MLP neurons of a small language model. Each row is named by its layer, matrix (gate and up: input weights) and neuron, and shows model dimensions 32-159. Each number is 200 + 30 x the weight over its row's rms, rounded and kept within 0 to 999. A neuron's up and down rows have the sign that makes its largest values positive.
Before each neuron's rows, "fires in" lists the words (lower case) most often at its 100 highest values on Wikipedia text that the model never trained on. A number after a token or word is its count.

fires in: "she" 29, "players" 13, "secretary" 11, "player" 9
L4.gate290,222,217,216,230,242,200,151,206,174,140,151,188,175,216,228,200,195,214,210,191,244,199,207,251,235,223,224,193,191,265,227,186,221,170,190,223,210,205,213,208,214,208,185,181,166,236,217,150,173,207,187,164,248,211,217,173,221,179,160,202,181,205,217,212,175,247,207,147,196,248,249,247,185,270,243,180,203,169,229,181,153,195,205,194,181,237,200,230,229,176,188,217,226,230,199,223,179,163,231,206,157,288,151,186,198,242,234,155,201,188,208,177,175,205,217,219,128,234,196,231,199,157,186,210,214,217,258,218
L4.up290,214,161,180,172,221,184,182,222,219,182,253,249,241,194,202,211,149,188,208,197,201,229,205,196,247,256,218,209,193,266,142,201,197,265,238,116,177,224,202,184,140,212,230,162,230,195,217,184,193,160,236,150,188,185,192,195,182,218,190,212,191,177,164,211,206,223,202,226,211,196,190,190,230,150,220,244,176,198,211,163,239,209,191,235,230,174,191,162,228,225,182,151,173,222,202,233,161,201,231,209,211,232,237,241,236,233,228,187,182,202,183,201,183,248,158,244,196,204,204,202,183,189,183,241,179,279,188,242

fires in: "there" 18, "all" 18, "what" 8, "per" 6, "career" 6, "madrid" 5
L10.gate194,189,214,195,241,248,223,179,177,206,163,204,192,205,179,235,230,227,252,190,194,246,227,223,204,169,201,207,202,186,288,193,246,183,177,214,181,231,175,212,189,162,212,236,207,212,213,238,205,209,199,177,180,179,194,196,175,189,226,205,254,234,225,192,267,180,244,237,210,152,214,211,157,142,177,128,202,137,213,227,187,191,182,238,229,257,212,207,180,242,216,214,203,233,269,147,177,216,187,196,205,235,200,176,212,178,223,203,191,160,195,232,196,186,242,220,216,229,225,177,198,207,170,163,195,197,187,224,231
L10.up194,178,191,186,243,208,241,191,209,160,143,194,207,216,187,184,259,233,184,167,187,177,147,255,238,166,177,239,198,196,212,243,181,178,202,193,166,160,205,245,175,200,231,221,174,225,197,184,208,242,182,193,185,183,229,194,215,256,242,195,200,209,236,135,245,151,146,207,154,177,209,231,234,167,186,160,171,236,154,251,142,152,215,226,184,226,227,147,151,162,215,175,216,199,178,196,136,172,199,262,221,230,246,191,176,192,168,213,191,184,253,252,180,132,221,206,172,190,222,184,223,186,154,180,191,213,210,229,183

fires in: "school" 23, "first" 19, "woman" 11, "committee" 8, "young" 6, "2nd" 5
L9.gate143,212,117,234,271,180,164,172,204,175,179,215,191,198,198,224,156,155,201,197,199,189,178,195,226,169,174,206,201,240,200,228,202,174,202,160,162,247,137,230,157,182,205,203,200,239,226,202,185,123,244,203,194,240,197,229,142,182,193,170,219,207,194,210,202,262,209,196,244,178,182,197,221,182,212,167,191,235,174,194,235,187,219,209,164,145,210,229,186,149,251,161,196,215,191,253,159,206,163,247,222,218,165,251,199,195,154,209,229,236,226,230,148,193,202,196,204,206,189,218,233,208,229,210,172,110,169,245,191
L9.up143,207,235,244,206,220,232,230,209,222,153,253,204,202,177,177,222,199,230,195,221,169,260,200,195,208,218,215,189,191,146,184,218,153,210,233,175,272,174,205,208,233,157,234,188,218,202,173,201,196,238,189,194,219,185,175,250,187,193,237,207,232,217,212,181,139,218,176,203,169,243,214,176,209,203,208,173,148,190,235,207,238,230,173,160,177,191,191,178,128,186,207,156,198,203,273,168,257,216,194,207,188,185,213,216,234,231,188,215,211,242,222,172,240,227,152,225,167,207,187,248,163,159,210,249,155,201,224,206

fires in: "this" 41, "testify" 7, "sign" 4, "construction" 4, "regiment" 4
L10.gate410,182,208,250,213,195,193,180,235,180,195,218,205,181,212,166,194,195,246,254,201,229,223,200,224,222,219,247,213,228,203,159,177,262,155,241,205,213,180,138,185,186,151,216,201,213,215,232,205,159,217,181,154,192,226,210,161,246,177,235,198,173,222,211,190,212,206,206,191,256,194,235,166,154,177,203,170,163,173,205,211,230,192,248,173,212,151,219,236,227,203,193,189,223,200,203,128,227,243,190,195,145,221,206,173,230,146,177,269,146,182,204,204,150,172,236,175,191,182,209,240,199,238,274,200,186,194,214,199
L10.up410,248,191,252,182,238,214,196,202,179,179,227,234,166,183,193,198,262,219,220,239,218,229,191,165,174,210,193,203,223,232,222,140,236,191,170,187,232,182,181,172,209,161,204,203,219,204,196,190,239,229,179,193,225,194,179,233,236,215,226,172,191,211,212,208,239,183,200,162,281,244,239,189,171,166,194,171,155,195,178,200,159,221,188,174,210,204,209,225,188,179,196,246,261,251,249,158,197,204,205,205,168,211,206,175,227,151,182,221,195,181,204,136,190,163,171,185,178,191,221,220,250,166,287,247,216,199,222,163

fires in: "had" 36, "have" 29, "has" 14, "wrote" 12
L10.gate131,157,220,196,185,240,218,188,180,151,199,188,201,207,208,205,153,210,218,192,237,257,186,184,226,201,194,223,245,161,197,219,167,214,168,251,214,236,229,153,219,208,149,194,182,178,208,177,206,153,188,187,165,199,186,205,209,188,198,179,206,244,190,130,136,239,197,195,212,242,241,198,240,127,289,199,198,238,222,222,213,202,170,191,197,191,189,240,201,168,160,187,160,176,221,177,228,254,218,203,237,173,222,229,215,244,225,170,164,165,193,197,211,198,188,181,238,212,206,182,226,156,169,153,175,181,162,231,199
L10.up131,199,162,270,187,278,240,183,140,165,155,151,239,205,209,230,221,201,222,207,210,215,231,203,193,188,167,167,292,161,216,166,132,206,224,212,174,206,192,178,156,193,167,212,185,198,267,189,185,185,241,192,165,216,180,156,218,173,219,163,243,192,181,193,199,240,240,223,125,163,182,206,216,196,216,204,221,248,181,246,190,174,159,227,196,191,223,236,212,213,202,189,164,212,194,223,191,279,162,185,235,227,159,259,245,192,202,202,223,193,192,262,213,191,175,168,192,176,211,149,180,185,186,141,199,200,184,239,181

fires in: "stadium" 20, "championship" 16, "cup" 13, "center" 9, "championships" 9, "centre" 7
L3.gate443,204,233,207,252,242,172,165,203,205,155,243,188,205,210,248,228,169,252,221,176,197,202,160,228,216,163,247,240,144,191,144,221,236,213,175,196,243,192,227,193,217,132,227,227,205,199,190,193,166,206,165,165,207,234,241,239,242,198,162,234,191,197,218,142,209,251,229,182,229,210,196,137,165,172,184,233,228,174,237,222,229,209,202,216,211,207,241,191,214,175,202,214,178,173,218,191,221,218,235,247,232,238,198,130,237,171,200,191,171,251,209,240,192,216,267,248,187,200,227,158,170,202,218,223,190,216,213,222
L3.up443,193,248,211,212,168,157,184,179,237,215,197,183,230,224,181,262,188,270,231,183,212,214,223,171,218,112,240,225,162,202,171,195,209,214,197,206,198,187,169,211,141,211,235,244,178,235,173,170,205,182,213,209,152,196,207,187,250,239,225,177,150,198,223,136,204,237,237,230,261,188,240,198,223,191,141,222,225,197,175,199,224,231,185,200,244,250,209,206,208,259,171,177,190,228,191,147,214,204,226,231,211,149,209,190,213,167,229,180,234,147,205,183,169,213,233,205,168,167,205,149,216,189,228,213,195,226,163,212

fires in: "played" 17, "written" 11, "produced" 10, "found" 10, "performed" 9
L7.gate374,217,152,173,202,219,255,215,203,214,260,234,207,154,240,243,179,235,203,225,200,184,260,157,145,214,194,211,251,148,182,150,214,164,190,234,182,190,192,165,231,204,205,175,217,119,200,214,208,276,236,178,141,224,196,222,162,197,234,226,283,248,203,206,179,212,193,216,239,202,201,242,222,166,233,215,176,213,212,233,227,188,136,152,157,208,260,192,202,226,177,194,205,209,219,212,178,186,179,184,210,239,188,222,231,222,170,195,225,206,196,179,211,196,246,168,170,180,165,163,180,166,170,210,218,177,213,241,224
L7.up374,205,163,228,240,171,217,188,278,190,189,205,200,187,215,189,176,215,212,221,282,228,193,195,254,170,235,219,194,207,190,206,155,223,206,239,173,196,197,171,189,155,264,221,204,200,210,182,202,216,235,147,195,166,202,232,191,165,193,235,168,212,219,193,222,210,197,199,107,198,218,223,158,171,188,206,234,218,179,193,237,195,211,216,191,247,189,194,189,252,194,181,216,162,187,181,258,165,189,256,190,179,185,179,208,149,189,189,192,191,254,190,117,233,216,171,192,185,216,203,184,206,256,189,264,219,162,227,170

fires in: "used" 24, "established" 14, "founded" 13, "created" 11, "designed" 9, "using" 9
L7.gate183,199,173,247,197,203,212,170,251,164,155,209,181,204,176,245,157,228,249,207,159,241,200,224,223,225,214,207,177,182,234,175,197,185,190,220,199,181,173,194,177,232,226,209,169,168,215,199,169,208,237,238,135,201,186,196,186,198,200,164,220,150,205,239,212,241,201,204,191,244,204,231,168,184,140,204,169,211,163,211,217,197,199,186,191,214,266,182,223,184,185,213,237,222,184,190,161,216,193,180,213,205,191,183,150,201,167,238,153,205,225,227,239,206,202,191,208,212,212,176,206,221,152,242,157,185,130,242,181
L7.up183,211,181,158,244,223,185,164,268,173,232,151,215,201,203,199,213,179,189,202,177,208,205,148,236,207,163,216,200,173,239,216,150,194,217,242,196,246,224,203,201,201,221,211,225,184,219,214,225,223,212,161,179,163,163,199,210,179,240,171,206,194,148,237,197,242,210,155,168,163,206,182,188,182,179,223,239,228,192,215,201,237,137,172,203,238,249,218,230,226,215,148,209,184,218,281,213,175,189,168,239,177,208,206,233,182,166,174,186,167,232,165,211,216,260,156,175,243,158,202,159,203,160,208,229,222,198,188,231

fires in: "in" 27, "by" 16, "itu" 6, "iraqi" 4, "it" 4
L14.gate431,202,187,241,206,230,195,193,179,157,223,167,166,195,250,151,226,204,170,200,216,179,210,215,252,186,160,219,249,175,231,194,224,210,164,188,210,210,240,198,270,208,164,195,209,162,191,236,216,242,184,158,200,189,163,206,226,187,208,276,225,122,215,233,146,215,192,191,203,146,231,189,186,228,207,175,219,232,246,209,210,157,147,213,168,194,179,218,223,186,177,202,183,183,178,208,180,249,131,174,183,208,182,199,188,169,196,159,129,204,151,190,250,197,143,157,200,232,197,222,201,230,206,242,171,214,171,183,188
L14.up431,165,186,207,231,236,131,185,174,228,176,204,228,213,168,166,174,158,193,217,189,206,225,199,212,197,233,246,218,142,201,208,242,225,143,176,213,270,199,217,217,198,233,154,174,199,155,252,243,236,256,188,172,149,213,168,220,199,216,210,204,239,230,139,137,188,176,233,219,182,187,182,147,241,205,204,202,208,209,153,172,181,171,220,206,191,168,180,179,255,191,222,173,191,209,165,198,181,173,237,202,206,190,216,224,164,167,191,190,131,165,167,177,178,159,216,204,204,159,247,185,241,195,190,204,257,225,175,203

fires in: "it" 75, "work" 10, "workers" 4
L10.gate466,170,202,181,245,192,192,218,222,176,214,249,270,208,224,187,233,219,218,220,154,204,228,203,177,225,168,255,194,257,217,218,177,201,175,210,183,204,202,184,193,185,186,183,177,188,195,185,176,153,238,209,180,177,99,168,138,208,239,195,217,183,207,178,242,170,205,215,267,212,254,250,176,197,176,227,205,176,194,261,167,202,193,195,160,194,180,254,195,202,209,225,126,180,222,202,220,220,199,276,165,160,231,180,155,195,231,176,227,195,206,234,227,128,231,232,191,199,192,213,207,215,188,172,221,191,236,235,190
L10.up466,140,220,160,207,207,191,162,222,189,167,136,203,201,215,185,187,255,230,168,227,219,197,200,167,183,162,145,239,211,174,218,198,207,194,183,210,207,235,147,211,135,242,223,251,180,178,221,187,196,284,179,182,224,206,221,179,195,129,172,182,190,177,211,207,177,145,208,207,204,253,187,185,222,166,252,228,232,157,174,226,236,162,252,222,227,163,164,245,231,188,259,254,177,177,195,141,139,238,179,194,186,174,205,166,222,184,179,242,138,166,193,173,230,207,182,179,213,227,186,152,179,234,201,171,201,197,164,238

fires in: "has" 29, "first" 23, "top" 19, "had" 10
L9.gate293,225,195,194,232,257,223,227,185,178,150,165,200,186,175,228,188,229,212,184,184,177,228,218,168,169,184,202,209,190,205,202,198,191,210,222,199,178,172,187,234,205,168,159,160,164,221,214,179,176,162,200,220,165,181,154,240,199,220,196,199,218,200,171,221,242,241,199,133,191,193,184,187,231,205,222,188,204,203,187,219,146,205,141,180,168,143,234,183,120,214,240,173,172,225,207,230,218,229,227,207,156,169,237,206,199,224,136,207,154,272,247,206,258,147,216,205,203,178,186,211,229,194,166,207,204,224,264,234
L9.up293,239,253,232,230,270,222,200,200,187,147,233,212,171,204,207,203,172,221,247,168,149,191,177,216,266,209,236,211,236,189,152,234,191,211,190,223,203,181,124,193,177,202,211,249,199,196,178,259,197,205,220,182,144,242,200,259,191,183,164,254,203,210,170,203,189,291,191,185,203,183,179,203,203,197,188,190,180,156,199,166,162,221,185,215,254,201,210,171,178,200,167,221,150,238,167,192,275,168,175,259,178,262,192,252,201,228,220,195,188,164,160,196,207,216,161,193,223,234,182,172,245,153,200,237,163,194,188,183

fires in: "only" 21, "first" 21, "largest" 8, "remained" 7, "number" 7, "last" 4
L17.gate178,182,180,169,233,229,207,182,215,226,196,132,132,183,232,196,177,219,180,163,180,245,222,192,209,165,183,214,227,217,200,171,185,264,169,243,199,171,222,200,166,170,160,242,191,152,194,142,182,205,161,186,202,179,249,195,126,227,220,182,189,192,147,222,214,212,220,230,160,188,200,219,162,198,210,187,186,211,102,199,153,208,254,171,216,258,203,196,190,204,252,186,153,211,217,214,205,201,240,269,155,149,227,206,165,230,171,194,195,156,191,212,191,175,214,235,223,219,225,205,214,238,232,170,182,259,207,254,224
L17.up178,190,199,166,202,189,220,176,203,196,185,170,180,208,213,172,148,200,256,262,190,187,223,312,225,216,217,226,190,188,224,188,155,226,226,220,149,204,179,139,200,201,165,262,198,201,220,171,207,169,236,196,160,169,190,198,184,186,181,175,207,159,260,221,197,164,165,191,253,138,157,172,205,205,214,228,203,153,216,253,222,209,267,195,188,235,263,202,197,186,255,178,148,191,200,219,198,216,191,201,201,160,170,261,213,157,216,208,233,159,190,209,185,199,202,240,267,192,261,275,213,185,208,167,183,180,214,196,209

fires in: "so" 12, "market" 11, "often" 11, "software" 11, "film" 8, "once" 7
L3.gate481,243,203,207,218,193,286,178,143,181,183,202,172,206,178,181,177,243,169,189,203,201,168,176,197,195,239,242,219,161,184,205,184,195,185,230,160,189,171,206,180,256,137,214,199,177,187,196,224,256,241,184,143,204,210,226,218,209,186,179,210,181,230,166,209,225,179,231,176,199,227,229,146,172,213,208,160,212,194,215,256,169,216,205,202,196,239,148,211,228,187,216,175,189,250,166,133,179,209,234,255,190,236,255,201,172,197,230,198,227,187,218,201,209,157,203,195,239,211,169,172,214,174,199,221,179,227,205,176
L3.up481,212,247,244,199,250,219,199,206,142,166,209,201,227,224,160,198,224,192,203,190,169,199,199,209,168,189,172,226,237,183,180,185,138,229,252,215,238,240,215,212,228,172,172,192,208,214,185,249,189,221,204,213,236,289,225,221,200,166,226,143,169,208,189,180,198,177,246,164,196,241,228,245,194,164,218,249,239,213,157,191,164,194,187,219,238,187,232,183,248,205,267,207,208,206,232,154,145,203,191,224,173,185,245,175,246,202,139,195,238,184,166,199,200,171,208,221,145,234,220,153,201,211,196,227,221,212,285,190

fires in: "three" 47, "two" 25
L4.gate125,213,225,135,231,152,174,125,192,222,229,238,210,177,206,213,176,216,197,195,199,167,255,197,225,253,168,230,205,162,222,238,143,178,235,204,204,176,151,229,211,204,187,163,211,222,253,156,183,200,231,250,191,148,171,208,186,197,200,229,233,153,217,188,189,142,234,227,213,165,212,228,197,243,217,202,180,189,144,204,213,207,178,165,176,203,208,170,182,221,191,179,195,168,256,169,209,191,190,192,161,237,250,184,221,210,137,171,197,205,221,217,226,190,219,193,176,168,203,194,210,220,186,206,170,176,231,154,189
L4.up125,205,187,200,202,152,215,162,170,213,258,193,180,215,166,166,215,192,232,221,200,180,146,192,203,200,178,189,198,154,196,194,182,175,211,179,277,243,176,208,222,245,207,203,180,234,261,220,186,195,154,284,186,191,202,222,204,150,224,263,208,184,226,211,165,130,186,190,153,177,185,168,190,209,205,166,191,243,110,193,186,191,156,229,217,200,242,180,166,242,243,205,208,173,202,205,224,196,209,228,176,265,142,182,196,206,172,179,204,172,202,234,199,216,260,128,149,201,206,207,180,230,169,224,211,226,185,183,153

fires in: "i" 18, "iraqi" 9, "iraq" 7, "itu" 6, "published" 6, "if" 4
L3.gate192,226,190,230,212,195,145,213,149,165,188,185,198,196,237,203,195,212,201,181,174,229,254,219,155,205,210,230,224,206,215,143,158,203,168,171,203,197,211,208,228,209,189,160,215,199,237,191,188,259,212,183,204,199,206,189,216,171,180,162,178,137,233,217,219,239,235,181,167,198,154,214,241,160,157,262,166,215,191,213,213,230,267,170,253,152,209,145,142,236,175,236,164,183,201,216,211,197,182,212,176,173,239,194,147,154,174,214,205,167,203,183,194,183,209,229,230,247,205,189,176,182,186,160,277,213,146,155,197
L3.up192,218,147,218,198,231,179,202,204,244,224,187,166,220,146,160,209,231,174,195,210,196,148,235,179,193,160,235,226,166,190,174,113,210,201,171,192,220,203,243,184,244,152,175,174,217,174,182,258,246,207,195,163,172,245,171,250,235,188,223,157,155,189,230,184,224,194,173,208,201,230,174,183,149,219,216,169,259,228,231,223,199,211,268,197,194,299,150,196,271,217,152,201,203,198,185,225,179,200,156,172,191,218,158,192,178,217,188,199,204,238,204,188,166,235,262,187,184,213,207,177,232,217,184,216,160,230,147,242

fires in: "have" 72, "has" 18
L4.gate207,127,200,203,182,215,184,175,196,212,189,162,229,181,192,221,170,159,228,217,227,206,239,216,210,247,223,198,266,243,157,178,210,239,213,182,236,227,212,189,190,216,209,195,178,201,242,170,200,207,292,218,162,153,192,209,208,138,145,179,223,193,209,234,225,118,190,212,171,200,215,176,221,180,187,193,221,218,150,234,240,202,234,178,175,172,256,225,205,158,193,242,199,209,205,217,237,190,176,264,190,188,259,251,214,194,243,198,141,218,155,191,254,195,186,187,219,222,184,226,174,218,197,220,127,217,204,205,206
L4.up207,200,208,212,204,228,231,190,195,141,188,271,234,171,225,170,229,211,283,214,232,126,241,196,187,232,192,219,186,244,168,195,164,201,174,193,214,175,197,215,218,184,180,196,190,210,232,213,177,190,238,204,234,206,246,200,242,172,169,214,267,201,198,196,201,222,246,251,157,196,188,182,212,182,122,256,166,148,246,206,191,197,193,209,249,177,175,201,160,208,231,186,194,196,257,198,201,178,130,204,196,216,209,221,191,161,194,184,195,174,211,222,178,190,153,215,138,205,229,195,211,208,236,213,202,195,196,174,213

fires in: "so" 12, "software" 11, "we" 9, "once" 7, "need" 7, "week" 7
L4.gate472,244,180,203,262,236,240,253,164,163,228,201,195,231,209,163,205,241,235,186,183,148,199,221,207,239,245,184,224,224,185,204,206,161,207,163,245,173,167,202,188,222,215,201,170,217,194,206,156,214,258,192,235,181,188,195,153,212,133,190,216,151,179,171,238,254,204,205,233,187,219,198,259,126,210,239,204,210,176,198,229,262,180,220,192,183,192,175,188,258,204,206,147,220,200,200,204,177,154,257,225,187,210,198,134,196,245,231,150,226,190,205,204,220,202,227,205,154,174,198,197,189,165,204,183,197,220,206,214
L4.up472,217,162,181,179,174,208,136,179,159,163,210,115,249,265,169,216,269,160,201,218,163,215,188,247,234,170,222,198,233,219,210,212,197,206,159,204,186,257,188,212,240,178,128,196,209,200,198,172,194,190,220,201,147,216,217,190,191,191,196,207,203,174,160,198,214,116,191,136,166,189,182,210,208,227,239,176,195,212,256,214,200,199,154,199,154,180,158,200,222,153,243,219,200,193,233,151,154,236,196,193,218,190,225,197,191,196,146,195,229,198,205,154,185,178,230,233,193,237,207,230,201,202,209,220,164,238,178,179

fires in: "three" 47, "six" 12, "two" 11, "four" 9, "free" 5
L5.gate95,188,168,222,221,141,197,176,239,188,207,207,196,210,188,161,182,229,235,191,230,177,187,202,181,250,170,239,268,183,187,208,216,193,196,218,191,223,191,234,160,253,198,180,243,212,241,223,182,183,175,206,138,170,216,204,189,237,172,222,235,169,184,250,193,193,258,217,179,209,170,170,197,235,279,216,222,189,180,203,128,207,212,248,221,184,193,196,172,170,177,167,231,176,163,169,165,176,160,162,179,153,228,216,201,193,165,191,232,193,207,262,238,158,222,203,197,184,232,239,207,192,173,215,233,163,258,209,221
L5.up95,199,152,215,221,175,184,160,192,196,224,212,197,231,168,208,184,166,221,194,261,203,182,230,269,238,164,204,204,170,213,212,222,292,181,209,263,230,203,195,178,228,212,200,188,205,212,193,183,187,179,184,180,183,243,178,270,205,193,162,226,216,248,253,172,168,236,173,173,235,136,196,230,188,203,198,201,231,236,187,176,199,269,252,249,177,168,176,222,238,163,144,189,200,216,157,199,245,190,212,161,266,224,170,242,185,157,231,211,215,183,194,175,213,204,206,236,149,269,195,217,207,202,153,242,198,233,177,205

fires in: "this" 62, "these" 22, "what" 8
L4.gate253,137,252,185,220,255,264,168,186,138,200,172,173,196,166,196,208,238,197,207,193,175,202,253,227,219,228,247,227,203,238,222,212,198,242,218,196,203,148,174,158,181,178,200,174,233,266,241,239,194,240,205,170,197,232,182,213,153,213,209,193,247,225,212,221,162,260,220,155,166,214,215,221,175,177,209,225,180,142,195,156,212,201,196,227,125,231,246,201,183,193,202,200,221,253,167,214,178,194,188,229,211,253,191,179,204,174,239,162,162,201,143,255,169,241,178,212,183,177,197,133,165,176,166,205,199,207,243,198
L4.up253,195,181,200,190,206,270,240,196,146,193,161,189,211,222,190,189,178,199,132,233,175,232,264,170,193,198,234,250,222,259,195,173,237,171,171,238,204,163,166,201,172,216,177,129,250,194,272,178,184,181,228,238,213,169,201,227,193,222,215,243,233,222,179,221,199,183,170,178,170,230,147,276,168,236,221,183,162,144,160,182,176,185,153,230,188,168,223,208,223,251,216,142,206,209,213,164,205,231,190,204,258,181,208,204,188,200,210,172,193,163,190,171,227,234,206,217,177,183,204,202,176,170,169,178,236,191,231,158

fires in: "day" 24, "event" 8, "summer" 7, "show" 7, "events" 6
L8.gate253,242,233,243,191,180,174,165,180,206,197,140,247,181,224,231,255,201,217,182,194,176,201,184,171,192,182,203,204,201,213,203,250,254,205,142,167,238,217,207,196,153,179,235,190,172,169,217,231,213,225,241,237,210,212,174,197,217,196,176,189,145,214,224,187,218,152,224,231,244,196,160,181,260,182,249,168,187,248,211,209,163,200,210,192,193,198,252,196,179,229,226,145,200,196,193,157,224,280,179,227,191,87,185,158,226,205,167,192,235,234,181,162,189,214,211,196,187,205,215,182,191,173,224,225,189,180,191,194
L8.up253,148,241,243,174,177,265,219,191,150,188,251,190,123,203,229,202,203,226,219,225,236,195,245,251,212,185,195,186,218,173,199,164,170,222,199,230,216,237,207,173,194,242,192,207,253,199,229,244,173,229,134,197,197,196,232,217,200,152,213,165,210,167,202,205,192,197,185,161,217,176,201,175,203,228,252,235,205,243,140,250,190,185,194,138,151,179,141,185,181,219,221,218,198,244,199,246,249,230,190,231,186,165,145,154,205,187,194,186,190,256,192,215,218,184,204,195,175,219,204,178,190,197,164,211,228,219,163,179

fires in: "made" 25, "used" 21, "found" 17, "produced" 6, "seen" 5, "designed" 5
L9.gate182,200,182,188,228,247,151,185,175,177,138,211,213,226,202,201,222,158,209,177,169,207,196,197,220,176,163,236,219,139,200,157,190,202,175,267,164,236,165,172,165,163,174,163,161,179,215,147,189,241,230,184,165,213,211,198,202,195,197,168,230,156,185,247,228,230,178,185,179,199,214,222,205,194,216,220,186,193,196,224,244,183,184,190,188,271,249,192,196,268,203,169,232,210,238,224,173,228,189,189,243,165,175,179,173,185,135,239,151,228,210,194,202,229,148,212,234,218,189,151,148,237,190,233,214,168,149,230,152
L9.up182,194,149,237,229,216,180,230,214,208,186,169,232,180,156,269,146,126,220,203,201,189,190,189,238,173,203,231,188,211,218,186,197,186,202,248,178,222,153,164,192,197,170,189,180,194,174,169,186,278,243,145,231,170,196,197,188,180,211,256,187,188,149,211,189,182,178,162,200,192,167,231,228,212,209,184,196,232,238,166,227,156,166,130,183,232,279,176,182,220,164,165,148,201,230,238,207,196,218,204,259,174,144,205,171,192,198,198,137,222,196,200,189,229,216,209,229,183,203,158,124,200,143,166,190,172,183,195,151

fires in: "well" 23, "high" 14, "status" 5, "opposite" 4, "opportunity" 4, "focused" 4
L3.gate201,215,205,215,156,227,137,194,181,172,155,260,168,206,140,216,226,201,195,196,209,220,209,225,176,248,226,208,180,221,206,211,210,220,264,245,228,254,197,217,132,232,176,206,143,203,211,188,197,193,153,191,162,165,170,128,227,231,197,177,257,232,157,244,178,190,201,247,202,246,215,207,216,204,161,160,225,173,183,221,192,163,210,198,207,193,213,252,192,208,198,212,228,203,225,219,152,165,169,238,217,164,207,211,214,227,179,148,173,210,239,219,269,235,164,164,186,134,250,185,205,190,231,194,168,188,218,219,220
L3.up201,152,200,165,170,255,210,238,209,227,203,144,196,185,206,198,210,188,212,123,222,230,193,198,233,208,196,200,212,182,220,185,151,225,211,204,180,188,153,240,189,164,204,192,172,235,169,175,152,196,182,219,235,177,208,204,176,235,195,172,235,142,145,255,204,203,175,218,167,190,189,164,191,216,202,256,246,240,167,247,166,229,229,223,224,182,234,231,141,266,226,236,159,209,178,188,182,249,202,207,149,183,218,201,215,239,217,176,283,196,147,221,169,123,215,275,193,181,219,197,169,184,185,204,214,190,162,207,226

fires in: "i" 27, "if" 8, "iraq" 7, "ix" 4, "iraqi" 4
L3.gate434,232,155,206,219,236,162,137,193,165,173,216,204,170,155,277,216,191,231,203,169,222,202,197,240,198,175,185,215,224,232,160,190,213,179,212,240,200,181,256,174,199,215,176,231,167,217,191,216,218,222,212,166,190,185,213,209,156,206,138,218,162,240,205,183,243,192,205,222,156,204,163,226,167,229,170,193,231,237,219,189,157,247,226,243,186,257,201,157,294,218,209,287,219,199,251,198,226,233,185,216,199,200,195,207,181,161,173,214,182,170,202,176,155,237,201,228,180,207,260,172,269,163,203,209,185,231,174,195
L3.up434,167,200,241,222,174,201,227,212,181,200,188,205,166,152,226,194,215,201,219,158,155,214,228,193,229,233,180,204,193,224,164,166,171,259,241,182,220,175,209,216,165,208,221,211,192,236,177,159,209,230,186,139,185,244,215,256,147,210,205,206,178,251,218,194,193,219,188,171,250,178,223,191,148,242,209,129,265,218,235,217,173,216,181,234,154,218,218,160,237,198,191,219,238,192,230,188,217,159,217,196,171,202,177,170,214,211,170,152,156,190,220,245,159,235,244,232,218,189,244,157,199,169,221,183,157,217,167,163

fires in: "it" 99
L8.gate116,254,225,217,199,223,185,195,247,205,160,207,214,232,210,160,228,253,179,186,187,258,188,215,195,212,168,208,227,206,245,240,192,190,155,191,175,218,165,216,182,207,126,202,147,228,253,230,171,214,199,185,158,193,175,166,189,163,187,211,177,191,211,169,212,218,199,203,151,216,211,177,217,200,228,200,247,168,174,206,125,159,163,197,189,212,158,244,131,256,220,231,207,209,253,177,202,235,232,204,219,230,189,210,199,218,221,135,154,178,245,228,154,157,147,180,155,245,196,179,236,202,187,199,184,185,156,199,204
L8.up116,243,231,196,175,185,229,201,231,222,191,229,266,154,139,166,254,239,207,181,260,168,254,206,226,186,241,215,223,224,176,213,176,217,234,222,177,177,223,149,169,191,184,244,234,155,220,214,199,207,230,174,191,247,177,249,196,169,131,219,185,209,202,183,178,183,146,249,191,218,204,123,258,221,198,193,224,170,204,216,172,245,225,195,185,179,210,219,185,190,155,249,123,254,166,202,186,182,244,166,175,235,181,267,140,174,191,223,170,174,195,209,178,200,199,234,210,228,195,223,205,181,231,246,208,198,243,214,201

fires in: "country" 14, "championship" 13, "tournament" 10, "competition" 10, "championships" 7, "year" 7
L8.gate30,231,246,176,228,278,174,176,160,226,187,191,215,175,218,167,219,181,176,228,163,208,199,186,183,265,263,232,212,217,217,153,172,213,221,199,256,226,185,236,205,145,142,271,176,184,188,196,155,194,225,151,199,197,201,189,173,183,214,216,157,184,161,207,178,191,233,239,190,240,193,143,253,189,159,187,236,234,224,211,194,151,241,220,198,195,159,252,235,247,260,173,196,143,205,196,179,194,201,198,199,210,168,224,185,197,161,173,205,213,239,190,168,190,214,221,198,170,188,184,261,217,194,178,202,215,191,221,198
L8.up30,236,198,188,194,223,193,178,225,207,185,186,221,180,235,211,225,184,232,200,173,181,229,191,231,170,234,228,161,242,228,199,196,191,245,190,256,229,208,192,228,165,205,206,245,206,161,178,155,185,234,196,211,165,190,174,232,211,181,258,183,176,201,248,178,209,233,223,144,199,190,159,216,268,136,176,252,169,204,184,224,206,192,204,203,167,123,195,240,193,254,215,198,191,216,231,152,169,183,118,179,152,133,174,180,164,193,211,164,239,197,178,158,132,243,239,155,197,163,252,184,177,143,206,211,194,197,243,188